Weights of a small GPT-style language model, trained from scratch on English Wikipedia.
Training: 927M tokens, 7069 steps.
MLP neurons of a small language model. Each row is named by its layer, matrix (gate and up: input weights; down: output weights) and neuron, and shows model dimensions 128-383. Each number is 500 + 25 x the weight over its row's rms, rounded and kept within 0 to 999. Numbers have three digits each. A neuron's up and down rows have the sign that makes its largest values positive.
After each neuron's rows, "fires in" lists the words (lower case) most often at its 100 highest values on Wikipedia text that the model never trained on. A number after a token or word is its count.

L8.gate160:494503452467528533494440511471499453461478468484492551526495489509513483494486473475460480526468536487514469519520508495532474505484439487494456515451495503516465478479508472484522532532523530541520496516523463532483519443488508494462470453530466473525471485515494521494517482482486458517484456467507441560508503480518502521469479482512543528514504496503492482498505507520498470417512515484529526523494490503530520472491502520498500475460546520505503507559525514469517479455494478519482489432484493533517551471478522467519526492474518516500504452533471470513499520538486485496478495493473560502541471506519514508484492466540479550483465516492505489473529528478462514524478501500505505479517485526516539517483455513485461496501552507474486470499476520491482520502482485
L8.up160:471479460487525514501506514482502480439516510466512505472484497497489500534497516528456486460436498539475471519490489484486538484532499536552485448503528507547518515464535456463517500497528463477456487484532509481475466522503505475480513464466496531516514481498471520499515512502516482478452443488513510547545475468527533524492543490502522478517514503538512423540490548511491492515481508536526531493482510553524474482517540490504534541526538493463446474488494507488450454474520490495505495439507487522466523516478497511460485479469501525524507491529469533497516477486506491488522530460524471494515513495545486478498452543514526485484524490485493510538556468478490474481510469504505486523530493498487518538521501513511490507465520526486502539474511477484523455500482498
L8.down160:497497502484549519493487483498515467484498494467481534506498463498513490457480486500504464498519503516533536520467458508543532471483464522436500563477510494507483483506467504469532481507492526503485509520540515530519511519494511492447466502505487534520525510523521517490478530472504517472521497500437468538499481463518507448517519456514506507534485511488471513485512529490432485527473524515475477474467504498490512525485488490498489504466484486510518492532538509479508487469532506534507527503480527511485565486501480448512513499469477480492489507462510472515483510490511541554492472509503479532530505504492442480495504503527478506543515483537463503549505552448516463495474501452544490489497480536478500467469503533478473518516523553489492496516516495444492547472486491
fires in: "had" 28, "have" 24, "has" 16, "ll" 7, "having" 5

L3.gate943:476506493508537520499468491520523506480500534505518492502447523513460492461516448505484521485465506505511515485523505509516481516481471504525466508457527529527453490507506536472472492477499514523518475504503462537469462477493477488506522517460467479543483546501514505528531495482454484507511471532485522512504489523481485546501457545505490498496534514482499509475475494459493461500526500557521510475515541505479535497504513506504470465523498457481527478533491492486501475481470531535522481457511490509497538510507533524488441464475516508466494466483476508476508536551493456514461516449524480501472503554475492505535543462484464488470504497480459475523506515517543491499452490507507504486471511487515505546505518503481453463481485475469486503503531476471452528509477472
L3.up943:513503491519523446498485504527526486484492524472496568469548542475508516509484467520535473484486498519430502513505510505495489481495493501505471566513482505528557491545496523467500514496552526519527473492499491544501516474517534520497536439517569481539523487515475514508499500513513501480481515497490496490456524507533553514467476522513474510528495537491498485484524472535532516508486486493476514478501479513509532495471500513508472495503457502553464501461468505473499546512527452533452478523506499515468468496479544507467479538481551481470487498486519504453550519532507523541549499524465529498492500496542511488521491493523485561526497461499524502530499549502521530516510487498530469461448488485457527524520501512490503477493452515538497515501494522515523493511519507
L3.down943:473517497506520485483513505475507510440539489506461480524514502472508470479504493509519496499503468485515516493477477464522463515509520472539469503492486534521523523483478500483514497470547462494535555500509495494502505496460477489512510513452510516479499512475507498504490481475473477504502505512495488440548497547480467506484516486530470505522504504503495495479509517447516493500498494483507478519516476503546492517478504514503481502485458494477548494455540490447472519488489548516533491471513522559533519509524497487482493486487519495514449457543455459486497489541500498493512478506470518469524478499480529474491497498492525483541481522494496512467526510493498485478530505547486462499531405493514516494468459506471507506491508525538480508506460509471469525525517523
fires in: "s" 21, "was" 14, "to" 9, "years" 6, "t" 4, "had" 4

L3.gate694:492513482516535493514488460498494530497464498508457481529449482498530509465499528493488495497577459498510458492504542493510531484510470469518462457521508494543473483516489488508526524499486491514473505541511521520487471474502500523528491482525451509501518515509466520453524523478536456548473510458445486467504514497488488490482540470453507519485499472557530512517470490528473455506517483487501494496507489508503471471440487489482529513521527536494543526517524480523460553503482487490541479508508512468500487495509500489473473511526475468518493513486458460481478451502460485538472538539527520483503538491529511514486526508527511482546528528525455476517524551464497464488459527532485521502523504476485474533530500535512509468503476475481541482476503468492488489439485511
L3.up694:521503526494518507540464460485501483539473502471470456480500525522521500497487474543491465472538487520536509459512494506491487494517519438493463514505536507516462505567535460551525504501463513508501552539485485556524486486480499468535507468525468489478513501501536531460541528473524503509486496513498481495507470519498521532508531513488522487467513526518497538471486516537471481500509491507519510527489449453497521511501456504480480541509509497540525488465500465534461541496491469525476499503534529495502463518524494516508489443526505534480493480483497469465466461484499477538550507548494476442484540522522484533498537532526512500497510507513500494521541525454519488514476510472514541449485536507491512509519488500501521528520512505462499500484472446538454532483517506
L3.down694:525502483496472494519548527528516505438457504481497506546556508522504512508472485465476526493456518514487493469537501472517511478553487518478529508524569531476504534525496466489498526506493535494490491499488494479537498495530514494498505565525539509498501494543542455478524486497520518450486532466552485485472484525502533454495497487530553487496466499479508513498509550492512546531551520481460474477502486504484500511507488503468457538484499487461498503473544516441550521491516467492510499496511497523502500468528475491500469504470466476495517517544519531511463483497539502510524552469507483487471483506489508502471492481473505531491477533470500522494525440529510489486520494480482526496518547521489515450491482498508475469519493512469487484532476467489546515510454523
fires in: "south" 13, "left" 12, "east" 11, "north" 8, "side" 6

L9.gate802:513491484478527515514513526508542501496496488514520464492514510477519473469493517490533471544527500501496505501490535494494499535462528516534471466519536523521462534509523493452465507467507491511504546490462486535471477499528521529504510490476522519547472480489505505436463469529478464519477511508555543510497497528456494469516536486432508493495464521510513513511475468548505490516456468494523545488454489514540474494528535490517510499455453499442515462528529480515458435533458537449463528479500521551488493487525509530485460485488548470462521496452551521455504485545471483478528522484496487496490480506480494507462459492483470532525516490492533538460479500532494510493481482484518487505497504489506485489464509482508518540483499515506526525515525444494507472531476474
L9.up802:470537499553514514496514515454487503501483515466543450491502518505473518459537488520454519519510477512512519516465516504540526524507511516509455509534525465521496537501523498475534511504528508503538477481496464519518508456512504456514472498493512540470512489543469546480455480552458484495478464474528495504508453483508497537515492456486538477502491500480491509476526493479493478484446486457526495497507491507528483464505484485500495466492506506472487451556545515513499468489478450482529547508470514474513526540514464524521500463504518495505494528529503484457510506508530508479497471446506538523495540533487487521516475501527513536525484485517523515505508465507448497539455479528516478541491512498505494490485488508562513506494505469493513506481494479500507520523524528
L9.down802:456470466495486559499463485528532466503526507465567478475501568504463514497497483518504512466509478485512527482520479505501480541519500500517492501538517505519519520530494530496478497502505485531520475466501496481495495508495475558521477521532479519514500511518470479496498490487497541467487493519479482551489524452492511520490460503506520512519458451504522516496546508520522501452463439508503467464500444489515460507509472462520490515505490466505495464533516489481516507494498503544452497509507496489522440545560474508505513508522537550478517494496470528471495489484492499478520502485479563499516528536474485462513494538530503483492472489481486514487491495509479502514480515500500447553488596503485474435498523554516537486525535523481494518481489489540493503498483490
fires in: "since" 16, "first" 11, "one" 9, "to" 7, "before" 6, "time" 6

L8.gate128:527498492525520457496499486492486476494484507567531547508484506486508484510477506507589540519476523504538539541494470494507445519468543476479496455519492509497516524480484487468481489468484554544457457508486524503523545505478470522484497490498462540540519481509518498471502447432512495511455556496547510503480520515450508482493474530475521491509507535520479487480488491512480499475473498509540480502546523496482502545482516506532486481492492509518529505523478509514499550486507516533495501505472462484495489482514467526545467535501534488517515507502427554508532528508455486498462450481520448530535487503488466507527471482534470480467489521506489463485527505463524504485476537510498486482491478470485481480513493458483524473487459465505502498490468510531470544491492441
L8.up128:508485496535492485497502477477519513479514469531451459483499474490468558529501527542497519512500539543526518510521470519519466508465505565520492536484458511543493497507504504473488520456460476488509490472490502510495445494497487567473495504498514505528524481499477513478472534485481513485509475510526489501512506508525454492498496546518509500466505447492490545482527470478544542538490512493532505469468509500527546509529481507496512483500530529459494479436512483486481532522463481499480505507518481473496514541527479493488470499552537469468520532502515497505504512505497513484486494547474492492498467555537490494473449471452510505491515504489480513490529498502545464478484457545514548525514468530509487491507526508526540463496471469515506530540523499506500498454473515
L8.down128:480505500497475490505499518488514542504525488550486504503500518495533555487486500511479505493502479507492538523489491499478476481472517458537523481486466475521503524480507517496485483486489541497501464457491506517516483464540480501511455486534521501498503497475479515492517522474517532497525469539533503517488475513461476533467534464512521527507487495495496543504489463541485517510461480473452509424475526528495486550503489499509531493480550469487475504497497512509515511507510479505485478452510501534511513514606495496507519483552543521520488519495492551439504471500566507485518503538488498486567531510523483464528532516523491492517511475470466509494511521488524504476487514506469508478511407501494462496538541480481533496493486518470488517495522516513509493501488507
fires in: "to" 25, "of" 25, "for" 21, "among" 7, "in" 4

L5.gate439:468495505504514477472506491504535486498537521520478500522552488477492460462494471489497524493497484543517518491515449484522504520467504465498524501490460546529459505470504442537540508454520515498485480485492489514540478511505482526502491487481468517497450535508461528501529481506473470482498519454487516512495527469494480468462463521501497475538485523491482521449523498512517477513514494540531519476474502489462512463477528538520507473487511477534495486454497486494535465472505516562498475493520492510486530506507552530499537500468493521473453470476474535503496492467498521532504486489533520470497482471500468485542502507521471513442465501524496497494512492504521531534502533492490501474491474483512509509465448441487516478491514458478518489480486507479482535469556473
L5.up439:506492479504473512513495507518466482498474480530486522454531498504514467511542486493441553475488480532533517512541482488498501499518497511479523498481510524435495512514514463495478515547496507506504454509525486507528496487524529506525503533490502450470531470517481506500504464517495554492529488487498464498485498464500492434510479491510528484504511523436475496462502525533484475497481460478498478481499535472511483508510515502481523552438513493482457470535459514514484508584515492499503488487526486488540493517518483526493477483515486509513495508515531499536472483478539491504542497515521510520461503458482495486512516465527506510483484514501530528471520468502530526510515502519431494512482501497497539541517507472516514530505540500503481516508520534525498491521459522
L5.down439:465550504515512500520512493462516498516442506520513524505459485502523564556499449499529461488501470504451520514505489531483460464501515494493471483508545469504538541521488503483521472485507485496506531481494467527543561473476516515507503540494489481506523497511496509486532542512539492526534496447514473538554518494502495500535528491467505492516477478484509491518526491505516504528543529493476451436503517535543496493523463486454480490484535494459451505516538508469503514510467487489484503534500533501425487474527469517499501469460507509459501513509513478475499555486504484427533485474476509529521492533487486448464500513503528453522514493481489483524519485456512478493474446495485488492498537503486533489489500553445489474510466510497496514473528430484512497518462493
fires in: "as" 27, "of" 19, "to" 10, "in" 6

L5.gate815:509540530481496538473536472487485505479516538537526542469485538464510497498523534487482480498517547477506501473472510477525487523491534533504503462494475511522471504525463486539519480487515511497482508514540448507472484482473493504493508473467505489513471488525538488509498505479485487502487445464449493579498538500523532503528474463491494462491470567485508509437516479475450508522477522481522494525506473506521509480530496511522467498499490515503493497515530494528514471487521532503478529443516500539502503543517557514479493469486510455493490476499500468515491482508465445485451463536500452466486500543499543473500537489498477503491488523517481471484544521475467507485529508449527435485505510529545498516477544464483500501441469506489517475500523508494498495495511505
L5.up815:460455508455493515531534499472474524508545507471460477517480525487444513492501487531518506498496491501515478514475495520540483492488465500491461544480525508496478449502501493492537484486530515454496548517535493534512445495536506510488484450450501481476470504546471495486503485516493489504509464512488493540500514526527472501462521513512495507522499550508480504536523504474520537457472493437513470487551475504494517531487537528508487495491510506516515497490518533493481494510511507487512543519497510513511520519484506505476488488479482488509498492527460483470486502487526521498489499506476551498524503510514512484479482493470461496466514509501483482498529450504431479489484500540506523522516445510474507493517526537487502514508516480562486494500504540481508479551535475
L5.down815:466445526504496440534481462513502488455527509456536464528472511523513493515520494485536507515504480510454540545499497510508466501482492495513485534533515478492502465444513490487532517521488485528528519486502472526529495516503537517491491486481517484469490523529453494510456520516490523487514497521484450501509512520497458550492519514482469501476528493499492558469546489500525502493486485474480471467517514444495496505503525468491511525494502505518444476532521540520498500515490460501484508512503465540531476523541513557488504495497498472452486480478501512507484526474508493477507515471493513485537506478492480543514487529504487514487468553465506512478500458482492473488561528507525505492537440504471493544464504492486517434513520507507518474463501557478508482528535503
fires in: "after" 32, "of" 14, "before" 10, "since" 6, "year" 6

L5.gate293:494511537549486466554519482517479497519513461525513481528502498514478528498485469481525506498540476560532501507542491486521500486482502492479480458541494525491478520512505463488533545489465549546479497506481493489493465461488504514515476491518492522491500539533474517471507485513529502463497526489485486506521534482497473512502508462473507476487490482538485499461477476527532504455508504549464482505475453529499528469506466475472498454504543467460507475435533496486468487528535466505528501513480483474497456499545538511485499503526476514485477520519513501438478475492503505522540482536525500503517478469509500512500491463491512515468511506526494473475509494495530536461564525480498510510546514508517489534455449500512514441455500483540483511525516497511503460478481511
L5.up293:497496514550463495506482470479500553480506518493500560496515525510516496522543511485497488540450535475507510488491508479512503513474527458465468510509472517496482464526509490496549516499507499490518496460480494486521487478525507524486499465483523494498463467526470515476472526505504515498549488500446484514543471478475498464507534517506476531468479472489490494469502489512503523502510509453528529513468543540568503474549478535517489480453497503516496492515497485496525528494512507473453520463492459506515481530502520483505463488504543517503524529501497520505517484454500488557509510492493561483517486473486525501528436473456483534508482512498535560511516558515488490526497536487474497489507525541517492491488439518450490483504487513492513476456495498509461481432543489
L5.down293:509500515494549511523465520487513495517501531480524476509480503502486481511500514493523518471482477454496513502481502534490548484459468533506515499547490493498476468520497503493458529468468459519481478520567498521456499459502521482515463490500519527511479516524472475477459510509474528482498490454518549499509490490456506495469537498538479559462496507510459492544529501473532529516513486518493487467505517518462489516524489518520472492528483507477496507479440527511472479504503488488545462475489496519458499516503481496536567506538497507473462460494528519473489495504573485531525502525483456513510471507523461476473497515511505468524496503480428490465443490469513485484512469512489463512495548470492470545512475502528477476497480474502491496526493528476495496524485508
fires in: "of" 44, "to" 5, "half" 5, "high" 5

L8.gate660:508513506483463521477514515468489467483496538468443524486478499471505525489504481475533491488493477475488519529500511498520487525525471465481516516516529500495497513502464472479490528486484476488490510513518517510474527481505550521491515506482451473520533530507493493498537477466487487496513496506533534524506509507535490480494519491508492537526512480524539461464506514499492482487502516523501467489509525524535511484488475491527530512550559516510475503541521520503504506555498510537549529465509490510519501479526483532465483488476493469495481411483491464459464521557457465502487527481464487516497476497436466488508499490489472511480512483443462498505524501482502503474475526478490529507525517519505495557486501502499462507458510469504520530464498481444446533491526440
L8.up660:527506490500513501494515558547512499513525527451489548522560502502469519479474509542513535548480546492495494455520493469506522452511521519502523483481503491557536491460502496504535467486480532503498505477496478489480531493499504500522492482451480474504465514537539530493456508500460503492521527530485475496505475498540482507485476498538510507512490494442450521484473497488499458523481499531535473490498492480477514477483480523482508475506510495534469484516467538525463513494508535506497527521482485491545476472512499515538488519499581518476483509493516533523503538527484504472507465494502546470455502454482465483492488475551515493512507497489480525496468521509525542498446479441508489496501525493471491523528515489507489507527478516473524545500480487484523525484484508
L8.down660:501505509497453526518504488497513459486479535445536527440492514495484475482535502493524474522521503491482541464515473489484528506558468509467535485506564541516525524479491548495494480521490480516477518505493515549498521521495506455463474495447470485495537506499492507553489547495486475495482497555479485520445484494525517454466510455481490534508508433483486505491446496473495502537493497529513478421520510466461513519503498476519497509517478479519475479513500529459473515532466548459545537516498485516528538498491513508472494481492497514481488498468482470505477498492480481467466488473483520490517452510512468533499507508512429492468510467465495522501475494508522515456509497508489524510536472483511527553486480509479507525498513475471512510493507528481458492504520519
fires in: "was" 57, "is" 14, "s" 9, "be" 8

L10.gate590:470520508506473512495472461470481464531520517514500517513494515485511523525514454535524512494511464480490539500517531479521480494521500470487497541505517522498474497468495472504492513520502446542482513472492492510518521504504465516489512478512504526495524461515486501529543485514444484530527465522504528481514458548501475477488497514488495549524506522488503452508508552458501453508497475505516497485495531519506505494467494452461485515480513483519493501559513499438492444471532503500485506473519548496505535474553520490483478528474495466499470489510494500503547476553479518510537501502510475502516545541502479507528446494495497491554504520450514478482464523502549491470500524507507479507525485491448502552485501516508508486513486471483516468506477515457501486467525502
L10.up590:501509501522432514521463457514489495510502519533498507512494523458490421474490492507486480527478485491446469490486515519485495489498540528529497501489535450468491482473550464451502487454491520510507538524527512506490547485517487481479474485502502491487533534517524485479509469507496511489570469507514478503557489533522493528464508515480503535493524503452478460495434522494483504485509463503515527486504487532489523539473490481488500502492526472442479533492501500500451503460517477490488523515477488534492473466487485447482480475541529478504487487514528538450494467520475505505531544525534507436499497514476534493464491475489458496524543491493475504465516510458523517497499506542505536506494496499477521520502520513484526498489538473474468491469441489502516504524482532
L10.down590:504531472511527518496525524487457551512464505483460475521482441500459538500523477500510531519486497483541497479538509511484464531477499472516502469452471476497474490492482541493488509519534522479488500537546519492517491510518507454480475551506505518498471475495470487489495539473524497475483493461492549470551519467511510481504469534485515482506522524515512465459507549478465504547525505524508512474475528501498508500503445537481512444491491522506511471495541523518485541531490531452506518511494468498491489506523551522485519500489517493485532478522509515563524500489491481522461497488507476506496461488497493514494514502487509487518495507450503482506506482505475498497527467511507522483546481498473506527477508486492497496488515457488525534510503493531493500483525490
fires in: "was" 48, "is" 14, "were" 11, "are" 6, "also" 4

L10.gate775:475536517521452497501501535487509504516481547502496504534497486515516494455480499475508492473509489471485483558499477524510563514463490491512556528464528482493530499484498486501522525549499514475474470472502534490469522530470490477495516505498550518523494498511480525476535504485495489507508504520509500487521449494474479568501518518499481446480514517518545478508510476489510510500477489496499508530438490474475478493497502515504511476487495522473497495494546527469470476516465513462507517493536479517514515505532498476531462552484499475526506508490532493497518477470503487501514520519511453525543537515519497489514481503532493516523526481466508463547533513497512484534480513523490538522498489499498544487489502488531520488422538542494503515515482491505468531517424508
L10.up775:484528479533493504510500508530471499456480504505539437510520555529491514451530486499522518491424497468535461479579509504502516548491510488461498529540461541498534476472505465494475472531505507536522511491542466501545477512506494490432509473517516458523452483490477465507518527512499475488470505504500501503465515512494494513491497530524457483503520484501478529495485450569515501496507513470492483489473492517487518545506477476496470503482519501497507542513457493492482496479494493555478455471489480518504477473511561488510498496463509523508487503507446558522500456509497502480517441490470464498462526476541493495518524513491481526479514468507475457493509507478513530507523507508522510491494493503535516503480450521490512492443544545530504479493538532487499481571517502
L10.down775:474483473488489502451484486519518455401547494501508517495512527459538495488485496503520490479458499524515507499504508484513501492491483498442485501566484500514475467474527519462489479507524526451515496490509484532489511499514490498515487465506493496495475496529501522502497491511474517480523543554469524510516514495524499495489506514557506558453523511486453520509488512491483487493516507475545481433477500485532496518504530525518474486491487522478548513483499514516522513475516499510509498475492500520443469495522496492494473503477486459545450509475489512508450516478498511517504483468499487503510488519530511481513506537505522493522507502484478544507501487490505498485470512479520562493514440499506524507479484534492532503477440544491498460504470505519480510475498472
fires in: "had" 35, "has" 26, "have" 10, "not" 6, "previously" 4

L5.gate343:462530492516523517516518527496492499554485493513488518539546531519499501474491523505537518501513553509471481488498541507533517482504483495490519499532485533475496505496502457444490505472476499489525490493495545480500519518541450461513503470499534490485481514498482477459509482495458519493467489462507470509501462501476488504479504465468483496516428496520485503497493493509493539496506481503511527472527468502538477476470489488532508494479448483499484519481519539492553435504506480494460472518473513507545494508510478514483531511559521458506549524527533510474508480528529486535518520487503495504532543509484507508512462484536463526480529461492528476518473496506477501517462533504531527518523452512514465474472553541487549507489543546472519502512502483504494480490451501
L5.up343:469515517444559459533507467537506493485518500560489474462499489531516511496503489513513492520481512501545515501511478545501496468489546517485496535474480505488522478485481497473538517487501513467517539496524482498488494482502491473519474453491507478530498476464537543526453484486522528509461495488539447498459518485490533496473502530465515509524475496493503528510505503437493472519467524502496529489459500471518452433541506477540510447480476508484481520494509459493523520503515488481468524494467526519459499542499424538484465485501540490482528519515541480464488501511509481492513489526482488493507517531486483503498487506525512518517475507503495523502513523560557521445551560549462489469446513511485534526499488451504503490486511481484477522520512450484506488489492522
L5.down343:458482466523511513516457503529498522598525512475503467499525488520474487505508566463494512489504469530438509498471503486481529479512461470460534486490486475481475515532460506492514500487511465536475490499527503486489534496494470502494521506469527511516484504494450500469501471492528539511498522486458504504473464484473502471483534504500481498558474493475512493506558504500501514494512483496501505450529529532453497510496515501502513544500498521524526502508513499432507481517491519474517473474476487491483461517543494486526519523533514507494508490502507549528503523513506538475514483485463501488544508461446511494503498523499497498479526507495502465509454497529490535493511477481494515538515497483521493480507547520445528490472521486531530513490511488496504465473477497
fires in: "of" 40, "with" 18, "from" 10, "for" 7, "to" 5, "at" 5

L6.gate1020:446500502493501477468548492480500471491501556495518505497506487550509501532511488496485519510518538464523521514509516450491509511472500533521516471498480557481476503515512468456522476502510514492512541543478504524525476497500543508480529518442510489503503498507473531461470474509506505513517493472469484508502505496523494500462428529485505507532512514500548459493493571527490470531490518473517498512520522487524525459484526506451516552486513506474492484543472480521515468536464504510510496498536479491503465530528532498508527486485494426470502507467503503485511508476500500494463505477473521490504547565518504495516453450488489475488469493514493477511539507507485511485495539534453519544508522491528502560454532491508530469482501498500514499525575509507509480528464488
L6.up1020:514513553500511464524473517452489500496546498511539544465549534529487512482501510484503492473522461528519483542489484484482465526498486491497495507520499514461482538501515530477525457516564513496523535504472478526538496461492485511525537490483519522540484485483460484481495470535553507478500492473444457531487483503447486470503484500523462473530468504469492548480465490533525541524514489469457507480541554476481534506531530512531494486461515509522515524486501526497473492481470513517518513504457477528478529472501466474475492528485535466478497526519552493480494508479515507518501519506474461480494553492496486492509484468524460516499519491477525474483492502544460498443506490512540528470507486539492550495472501479494529474504496501460488440531518522511529442527492487
L6.down1020:519528539483484512516502469508519508506494460484520484490435512495481455477503508533488501505539493522472443506464515504497435520527476535511453477518503461534532539483501535524520495487489487485485531496536508512484473508494504498503504533507530501513501524486488487505457493521471455518458460497511523531533515504505516482536527491504526509529509453487511509494496500487530494541435514483476538456508484466508508511497505474556493510529514500507527483527524509498503444512506462506468492478489537499444477485506501514537518458511478502493494461473488487488507497517525458536528526494497493490522482515558508507497510509477492509528505521527493513519446538470542534496480483488465486500497469502458508478489495499476509532503509513493514471502530494508494507494503447
fires in: "to" 28, "before" 14, "after" 12, "since" 9, "during" 6

L8.gate975:491506493519485526524496482484517468549476495504520504488556526468475473444516497508465465477455526454469499530506490529473473544496459469480517506465497509510480542495431462524555507527544503559528536521485482504457478535504543448483534471476477516516502490506497542507501513499499504548485504502486509472537480550512480489495520450497507538489482508500541467544518467503473466526496509515506468487517475517495488510473485534563514491503497472468502480483529546499461534522472507493504487474530478500533479510512470464491501488514502495498499443505498483510498513504479475515490532488480480549529496537505518484481458511517446506542500473447455458509476464540492479494511478523487500555537501489511502540512460499514534476444499500477516468500481480530482501500497497
L8.up975:512520494524511476508485472549481494494516453499485528524530513494506548498520537543483502499506511508506483497475528458538540510503477470473510470492532559497546479496506491474530516492449511498507502471530523514493456474529502480439501474523527466470526516481528501497551503481465497529487464478509451489483482480494530516480510462491443482511491524500516485497469538483479505514542516547491530511527499520512440501525474544486463520516520512470493490508533481453466434470528510499502515481489491504468509529483501485478546471494525511486496476497505479549509510486522478483518480486497503471505497489524478475476513500474494505517495472518448535545517517471472456499514454475517541515478503522541479519500478496488457511497526527496482493480491465498487515483469460
L8.down975:505517527494509512469518489513495410446498490490540542518557471482522510496503466479478527485474481514512525539449486499478520503501474499488462513486495476503516528539486533471526447489513511484524522484457546503521492500516507457512482457478506521509501510539475506531527494468497525519493522493470456507484483517509539464488510486485525501502516473493522472519509565485498491516488476509493495481511544479500504470474492500500448551528515485503487521541497494533486481483526477498517496493484498470484470506526501543491475490511488506501479499509497540510541517498522475471519464519450483535486493508553470487553492506490495525547479470506472495459512470499501463476488484486482504520538349528462487466542500497534513495507497541513545523547505532499527548505516489
fires in: "had" 22, "who" 12, "that" 9, "have" 8, "previously" 5, "has" 5

L10.gate990:492478479548503503509513482532490518500525499508500503522465513481509527521494515507492477556520481520507516540500515456501490509486494504482468518498501480546482502500514488521507503509506488512469517476504526548529491500516511492512518490530496498553538522513508532555524528501499506514497480554509509498451494490494455447495527533508485513488456520522474475490454489445529465483493505537503520488486524519507492518502518470452506494464532470539470505467531510521494473490452531476475500434494495513505495490497482513434465518479534457456540454460447521508527481553514510558482484478488483527504481504473498505527458475508489484535512483495515478528514504504516511503540489492545524531534478478503501505498494492500492512468466531544532531481476492530459514492508521
L10.up990:522475502513494496457488518500497486467527491541506515506490504508484513471501501476506457489532493480491528513482473549479497518478471497481510488536564447522520517456555490497507500491539511498464495495478481486569506511488522509482507508476470469473537481521489520496503524467501506492509529449449508571500498543497510502467481470477513469440501500512487469507474505542481505483469478484495481494465506560544493528431521509506454449538503493483478447484487503522501490483495467467468467504536479469545474530488491494472481520555528496454523512491485501511528485487489504490516471464528461517518473464518496486511511508518500506536523506466515474466557528490515512498484519534498531521476521508482486472482508535496482510462466480500496544482484499519487533507468515
L10.down990:489480517524515512512536491505491513515469538495462472481521464478476482478504497513481479499543512547506492438497514563503508470501511499522489509487465485496480465489514552479482494524526501511496485494482468557540517512487495506538490477475542547480492470491501482551480482481508518474515466531474520474532533473496483498503500515493556496523489484498522513514497497470497520537483474508533473471506532478541467490555488527477504496463524461493509512524522493481508476513502503533509488485514468489526529479495436519501523455469473480483490495517448469464494498496510501522457498495503496488478510496522511442459505493528464561567510459487528492470462481544478495473451499558516452501465487491496530518510491487517537471536544485457547495511526550531492485507476501
fires in: "the" 25, "were" 10, "not" 7, "had" 7, "are" 5, "as" 4

L10.gate492:482505517497514506520509536513501487462522517479557519495528501484433506544503476489461500489479552480521503459511525510482515528501460413523458499502524482494475516500521448463496528491498494513449507497472525509477547514505504493495487490475499519491500518517491477511514562494517455504509463464469491498484503469481468527473505504503463494502512483531494473450510488515465452494483546495509485507505513538463506493470440556495532481474465491487483485516505500471495514503490483557553490508505543494515551513517532513464461472492507441481479454489501500467536528510489486538452513517511518459467479466478467470528525459496470484438478516488495492541528477526537506518524533475473508515535513485529495523502468492485501527510501500506523512516503515494525514493493503
L10.up492:457519483531490555485491516513483541482486522535512552507441501475460465490532508525503492504539474525465510513506484511563543559518495499474509435528501485499475513465544508493547497489501526501494545493532516492484514511502505505498513513568513503499482466450501473500451522503501510526494542492461559496479535461499491465527526503471560527517499495482502501463494492524493503486471526513544503507487511497526477505512526471526546516479505498528505541530506497514543514522509524524508483497476481499512536464496515453526486472488553490501517495471507474491467534562480497494487546503504511490496511513493520512487508532519479521508514498465464514495511516513480504444513509500441505461494496479518469525496476486531501436529509461465474498512477540489523505495463476
L10.down492:503484517533473461451491504505533494554498527521494510511472495472494533488515477522465513487489511490499480497521509518464537487499493488500491463500487505550471460498549563498482529497483516484488491488485515519483484499531496447582493485504463471489493535466550472518484567474500510511483488504478497529473497505553476492515525522493495498504502431504473550524496496503513477544531531468528496548501475524470483516554514494482542511508573491473466524493511483533528477500488496543492521433511500498518480505567516469554481502497505478509504455490467479472523497511525509495477498493477519504464488519467489505499457486480502476528537496544525484503496526540526517502490531515531544471489413475498508489491497491504488505500494466455486494522480536489523511470439509
fires in: "a" 45, "i" 28, "we" 8

L9.gate812:527478513461492474492487486429539470493548476477488500524492481512455505511493522456509514459467528474525499488517508480521543526511511512475529562484480509524506538522503442505495511494469501530500525493503554514512504487520529526482476527474446527523529483497462560520532512507520530498540494559482504515494479543532526491471452457456508547466505483511542487478516517469491462499521471465492464500497528500512510465513544487499504502503529475506496556475470520500518526472512522478511472446548512503496512481491506543485529504517485479517497466502498520486514502474488507481500497522483450505524482502516506482513493485500520491536455455447488516507510505535512521536458495539466514547508512517520479528472485526489531492484481492531488495508518515530510561461492506
L9.up812:535512490512505477497495496475542496503484540550464476507507490511411479503470545528493448498473496459506519502530483454480509552503511496484493497443483488538518487505523512475504477479469527510493459529506485464512529463512517504462502522476462530494519474547528508501463464478511516456505500533501501474503543519494504533514499473488523545502499457494455487550457535498473472472549498524512522461468498516511505480558503493470502501512541476488522502533518502490533528497503499510499507470536450505489537440501480469481533473512507527525501518495489506454508518495498517458487459505515484520516508508442494445497452509522504462519560507469512517494522545469464490502475512504494500496537507469499500480476500515505511505500488512506477485514503495492466509505516493
L9.down812:496535485509489489527509524515490548456489507538513503512501515507505456509478444524517480477532473533507482486450510530531450469509468520490498469540532479470500493487441509493520536466505500487477504537493452514512491538464498448493541481447577500483484523479518455515499494523471482491485490448521480543542527435552507463511468530526495487497508534501462523452498486524475508471450459499497507455493498491484490496486479504499499488504498509496510502495536499513483498537489500522489501486481504509464473494531492475516521519513485478456519462515501482511497529480489506511445531468465505526493489491521511472467521472488478503508454522545552509512472495506498512493514489511492521467524484496471490470471493450510522506515513461499492508463535470440517485507489520
fires in: "were" 29, "was" 17, "are" 9, "to" 7, "is" 6, "then" 5